python train.py --n_layer=13 --d_model=192 --n_head=6 --n_kv_head=6 --head_dim=32 --d_mlp=384 --vocab_size=5748 --activation="swiglu" --norm="rmsnorm" --norm_place="pre" --norm_eps=1e-05 --positions="rope" --rope_base=10000.0 --rope_fraction=1.0 --qk_norm=false --attn_scale=0.177 --bias="none" --tie_embeddings=false --parallel_block=true --init="orth" --init_std_qkv=0.0445 --init_std_o=0.0445 --init_std_up=0.0445 --init_std_down=0.0 --optimizer="muon_variant" --lr=0.00604 --lr_mult_qkv=0.4 --lr_mult_o=3.0 --beta1=0.95 --lr_head=0.0059 --grad_clip=1.0 --warmup_steps=200 --schedule="wsd" --decay_fraction=0.764 --decay_shape="linear" --final_lr_fraction=0.1 --batch_tokens=[16384, 32768] --seq_len=128 --doc_mask=true --train_tokens=369100000 --steps=15861 --dataset="wikipedia_en"
MLP neurons of a small language model. Each row is named by its layer, matrix (down: output weights) and neuron, and shows model dimensions 64-191. Each number is 128 + 32 x the weight over its row's rms, rounded and kept within 0 to 255. A neuron's up and down rows have the sign that makes its largest values positive.
Before each neuron's rows, "raises" lists the tokens whose logits its output raises most directly, leaving later layers aside.

raises: "ated", "ating", "ory", "ary", "ories"
L7.down370 [165  96 142 110 155 133 149 153 170 136  98 134 205 125 149 123 117 168 185 187 206 190 109 123 122 129 142  98  98 130 141 148  96 136 159 131  93 138 121 102 155 129 148 130  78  50 134 160 126 159 104 116 128 156 107 169 109 136 159 105  95 164 110 134 105  53  81  56 136 100 157 103 141 159 172 165  80 149 114  90 163  75 127 114 142 126 133 169 120 116 153 179 132 148 200  62 101 116 147 166 178  91  77 127 134 116  57 145 127  99 154 117 212  93 161 130 192 155 138 144 147 155 128 148 163 105 172 129]

raises: "ated", "ator", "ally", "ators", "ational"
L9.down148 [140 136 108 154 129  91 115  99 117 124 111 101 160 164 167 150 124 173 122 107 156  56  90 149 121 142 168  98  66 130  60  86 178 127 198 115 108 177 115 163 103 175 129 139 144  90  89 105 153 124 126 104 101 132 130  83 137 176 178 105 155 104 160 110 174 184  90 108 116 128 143 147 137 176  93 110 143 161 171 154 122 111 116 125 153 119 106  82 142 120 142  69 197 203 160 154 175 136  83 163 149 111 116 100 148 158 123 144 164 157 171  76 173 153 164 102  70 125 142 103 159 142 116 189 113  79  82  39]

raises: "ons", "ñ", "ones", "ils", "ú"
L7.down175 [ 86  85 171 137 156  65 138 114 141 116 168 121  93 100 155 101 143 179 142 159 195 145 139 122 135 166 134 100  81 116 127  83 200 124 176 121 151 178 134  88 191 135 100  96 175 122  46 143 120 141 119 111 110  72 136 104  80 144 176 141  78  70  81 122  76 123 190 134 143 135  93 133 113 161 164 133 118  81 149 148 144 103 132 154  95 102 138  99 170 115 164 147  94 153 176 124 171 103 131 149 168 124 163 114 111 134 116 162 170  91 168 111 184 138 117 110 147 140  91  82 129 196 113 201 134 163 162 153]

raises: "ings", "bor", "oral", "worth", "play"
L7.down226 [169  84 104 119 135 134 130 146 127 130 141 125 122 110  46 108  55 187 142 156 184  85  76 199 132 144 136 112  59 138 126  82 103 127 102 140 123 165  84  53 112 180 127 123  95 168 135 153 117 151 190 121 177 103 170 165 147  94 109 126 103 142 139  59 165 132 125 112  65  84 133 131  52 165 124 174  67 113 135 184 166 145 167 113 151 115 125 115 130 116 110 199 111  69 102 132  94 115  71 147 123 153 128  93  80 172 102 162 136 156 109  97  96 129  57 181 149 126 125  98 178 123 146 155 168 118 106 121]

raises: "ory", "ions", "ion", "iven", "ional"
L10.down109 [157  91 101 118 131 118 145 106 157 104 132 119 139 145 122  93 104 120 128 144 156  90  65 113 124  74 150  56  90 131 139 124 183 136 124  98 139 125  94 160 157  84 167 117  69 147 145   0 153 132  92 108 125 119 105 179 131  61 101 161 148 105 137 111  89 100 121 146  99 107 106 140  52 154 138 130 114 129 121 140 179 134 166 147 182 141 167 122 125 163 118 155 151 116 118 148  73 134 113 151 151 173 155 102 173 100 140 103 178  71 149 176 111 154  73 132  82 146 137  93 153 102 167 151 120 123 166 110]

raises: "pen", "pl", "pe", "ple", "port"
L9.down206 [108 119 150 137  80 214 131 108 176 154 131 143  91 120 131 196 137 163 143 128  94 120 118  90  86 159 161 154  63 167 148 143 151 156 114 214 192 123 124  66 104 189 168 107  92 135 107  97 133 112 134 132 131  60 134 128  78 136 168  89 114 138  56 137 126  95 149 139 114 137 132 137 157 142 162  83  87 163 103 114  78 130 102 152 141 120 158 102 188  85 162 137 126 123 128 104 148 131 139 150 147  67 147 163 106 165 128 138 151 169 153  73 119 144 176 129 200  81 104 171 130 154 133 115 107 156 143 163]

raises: "light", "view", "time", "eration", "ify"
L8.down19 [100 126 160 148 134 151 113  73  78 121 125 116  96 141  52  96 135  78 114 130 136 147 124  47 144 111 133 126 150 177 107 127 176 140  98 128 133 112 132 101  90 137  80 106 119 179 136 118  96  98 115 143 145  43 128 142 118 157  95  97 196  89 143 111 129 137  55  53  94  78 117 136 202 122 112 129 113  79 164 103 113 174 133 142 122 100 118 178  65 110 187 146  79 127 111 150 115 131 118  40 159 109 129  69 124 172 132 245 151 140 141 117 104 158 115 107 116 165 159 138 169 167 102 120  99 149  91 126]

raises: "ency", "ician", "encies", "ney", "ical"
L9.down120 [135 134 224 179 167 120 111 105 181 147 162 159 154 151 102 143 168 139 160 132 112 123 150 153  38 168  57 172 121 155  98 143 107 127 148 129 146 147 139 130 139 132 201 120 142  87 126 112 108 102  98 114 141 176 117 157 141  90 169 191 114 155  72 139 104 150 107  87  99 149 128 135 129  91  53 150  33 171 121 170 199 147 156  79 130 137 103 117 143 119  90  84  99 156 149 126 146 161 129 136  94 106 111 149 175 132  60 175  73 132 100 181 133 135 153 179 117  98 106 101 140 150 128 131 162 146 164 144]

raises: "',", "'", "’", "aries", "”"
L9.down329 [140 145 118  83 115 180 123 196 130 129 156 112 123 117 119  98  94  96 122  96 152 116 113 186 136  86 149 108  95 104 193 148 105 116 118 172 100 159 112 176 123 108 102 100 150 126 155  68 144 148 128 134 158 101 140  76 132 107 139 181  72 112 116  84 122 123 150 151 136 103 189 101 106 101 118 123 123 129  91 159 104  65 104 104  59 152  99  78  37 143 157 119 117  81 144 139 169 138  97 157 149 150 119 146  98 182 112 128 114 146 148 143 160  85  78 170  97 171 128 146 136 172 154 176 156 104 158 144]

raises: "ally", "emic", "aly", "isl", "andy"
L8.down169 [149 127 211 163 147 131 144  94  67 159 114 100 106 111 154 101  84 154 152 146  95 114 174 187 127 168  99 134 134 131 103 126  66 160 188  93  62 172 147 138  95  82 149 170 170 112 149 126 152 193 139  91  81 150 125 166 127 194 164  84 155 166 144 119  98 149 100 126 141 149 151 169 104 151 192 111 100 109  84 160 117 107 172  76 104 120 131  99  96  96 140 115 112 167 165 138  94 143 129 167 158 126 135  91 142 125  96 116 135 173 117 141 125 132  89 121 160 152 157  74 122 110 143  72  93 104 184 108]

raises: "ently", "enced", "iced", "ceeded", "ically"
L9.down57 [132 156 182 131 152 153 178 112 108 159 159 165 174 146  94 143 120 110 133  92  97 127 178 112 141  92  91  85  77 124  94 140 167 130 118 116 113  87 141 105  83 111 144 137 116 152 115  43 104  76 113 141  74 153 188 178 160 147 162 113 136 122 141 169 152  64  97 110 156 145 112  75  94 171  77  94 120 155 129 140 120 101 149  46 116  86 108 106 130 169 112 225 107 134 144  60 130 119 157 132 101 143 174  92 135 180 150 144 125 148 123 133 164 149 113 143 110 146 185 133 142 139 144 114 105 129 179 119]

raises: "ful", "ament", "standing", "ledge", "board"
L2.down369 [118 110  83 146 126 168 115 118  48  95 100 183 171 196 149 139 150 118 204 123 151 150  63 108 136 101  67 137 152  99  78 119 179 131 110 183 100 107 105  65 105 149  83 122 114 177 144 178 166  84  84 151 169 128 112  94 119 102 103 118 156 127 121 106 148  84 136 141 127 140 106 103 114 154 123 110 127 170 120 158  77 166 115 112  90 189 166 135 138 102 135 113 102 119 130 180 171 150 159 117 155 120 165  83 102 162 128 120  97 106 126 171  86 153 124 145 202 127 199 155 134 148 118 128 162 133 117 111]

raises: "hed", "fore", "ally", "aly", "ol"
L7.down164 [127 106  99 197 188 114 193  85  67 123 176 127 121 170 122  80  94 167 141 159 133 167 188 151 146 117 153 147 179 132 127 162 150 120 192  82 140 187  48  91 126  59  77  90 115 116 132 113 117 120 113  93 131 139 118 136 152 120 116 144 127 145 154  83 133 125 117 105  99 128 110  76 113 207 148 190 146 117  74 121  89 176 108 145 148 105 123 113 101  96 132 119 109 126 142 142 150 123  95 124  85 161 117  86 146 146 127 151 167 156 122 136 190 138  69  74 182  99 196 111 112 146 133  75 150 117 130 115]

raises: "ous", "ously", " ====", "ae", "istic"
L10.down10 [163 142 132 127 113  97 102  85  85 158 124 154 137  95 150 101 158 165 100 128 107 162  98 174 126 166 174  93 145 139  96 122 137  95  75 156 110 106 118  95 172 121 107 173 151 116 153 134 100  46  69  98 139  85 158 108 138 105  90 118 112 138 172 152 151 153 100 153 106 144 155 159 127 123 168 174 128 142  61 145  73 118 177 198 196 113 160 154  69 181  98 147 116 125 112 115 129 102 136 143 169 137 158  37 118 101 117 159 100  95 111 125 139  91 156  92 130 202 152 150 110 163 128 122 102 103 108 158]

raises: "ays", "raf", "oubles", "war", "rew"
L8.down107 [ 98 141 139 173 113 130  94  56 128 152 104 133 110  37 147 149 126  99 160 146 177 146 112 147 138 170 128  64 122 144 140 120 108 141 115 115 128 107 152 122 173 126 130 150 141  85 155  72 144 183  72 114 149 223 149  85 157 121 158  99  69  82 141 155 146 125 128  95 121 127 124 150 153 126 135 105 186  82 109  86 152  76  87 156 126 141 112 102 144 132  62 101 138 133 191  89  74 143 160 141 159 166 102 116 143 119 161 128 144 123  90 135 133 134 141 188  99 123 144 159  96 139 136 166  62 117 148 110]

raises: "ance", "ancy", "ances", "ement", "mouth"
L10.down57 [105 136 123  99  99 101 138  96  91 128 104 119  96 161 187 169 115 101 154 137 123 134 105 123 129 134  96 154  97 111 103  86 161 163 150  96  92 193 137 120 151  94  80 147 101  86  92 108 101 146 131 112 143 160 198 167 141 113  91 234 130 156  96 130 150  77 143  66 130 106  82 120 121 107 154 119  90 144 126 180 117 164 167  96  59  99  93 179 116 120 138 105 168  85  92 100 101  97 103 131 148 133 142 134  63 173  88 145 169 115 126 144  87 126 101 133 111  44 116 123 138 155 111 146 137 124  98 102]

raises: "ces", "iced", "icial", "ic", "ically"
L10.down116 [208 166 151 122  99 168 126 107 131 132 168  48 150 115 125  83 142  80 150 181 166 141 149 162 137  99  95 156 151 162 118 114  91 142 112 111 104 171 144 166 170 123 158 112 126 158 124 169  74  44 112 154  94 150 137 127 175 169 145 164 125 134 111 135 120 114 147  84 203 132 127 133  78 168 163 119  74 153 119 103  99 146 198  87 133 119  84 113 128 142  74 170  72 158 151 105 159 146 171 136 119  94 155 125  76  83 139 147 149 159 110 154 122  59 174 109 170 157  87 164 122 131 110 137 169 124  68 146]

raises: "ically", "ics", "istic", "ic", "izing"
L8.down327 [134 128 116 156 166 110  81 122 128 131  83 143  83 202 100 131 194 154 113  98  77 157 146 141 155 149 140 121 112 159  78  88 148  85 112 136 121 136 124 112 150 125 101 165 168  78  92  66  95 143  78  92 115 201 180 129 128 156  67 121 145 126  88 101 124 112 123 168  84 100 142 119 151 166 154 106  77 194  75 133 145 139  66 140 143 169 151  73 169 130 111 149 169 137 151 164 130 150 142  76 106 146 102 153 136 105 150 113 162 109 114 172 133  94 194 147 168  45 158 162 148  91  95 147 109 123 143 154]

raises: "ating", "ative", "ated", "ators", "ation"
L8.down256 [198  38 108 131  96 123 128 178 158  84 145 109 225 147 118 125 110 134 111 126 106 147  99  86 145 162 104 114 133 166 139  97 117 151 209 168 113 117 132 120  56 181  69 128 142  99 107  60 159 152 125 144 147 131 151 118 130  82 122 132  57 138 128 181 101 128 170 124  89 180 150 162 195 188 125 149 153 183 136 119 104 148  76 133  60 109 133 122 165 100 174 115 153 172 190 174 161 118 113 103  80 128 125 118 122 150 128 121 140 156 123  84 108  85 118 113 110 156 184 154 118 140  85 114  96 113 176 118]

raises: "ires", "ically", "ical", "ician", "ics"
L9.down83 [ 46 153 158 172 130 168 133 107 191 147 139 140 115 182 145 183 163 121 188 132 132 163 116 135 185 138 155 115 174 133 157 140 105  38 162  77  91 136 140 131 135 160 171 137  84 145  89 154 119 111 145  94 166 140 177 123 127 126 133 121 153  90 117 142  86 121  84  53 127 154 109 118 182 103 122 170 131 141  97 100 199  90  71 156  87 146  36 165 127 132 105 106 100 140 112  81 120 126 137 134 125 103 102 121 144  77  89 147 146 109 116 129 167 102 126 104 160 150 160 164 192 171 129 139 167 156 108 142]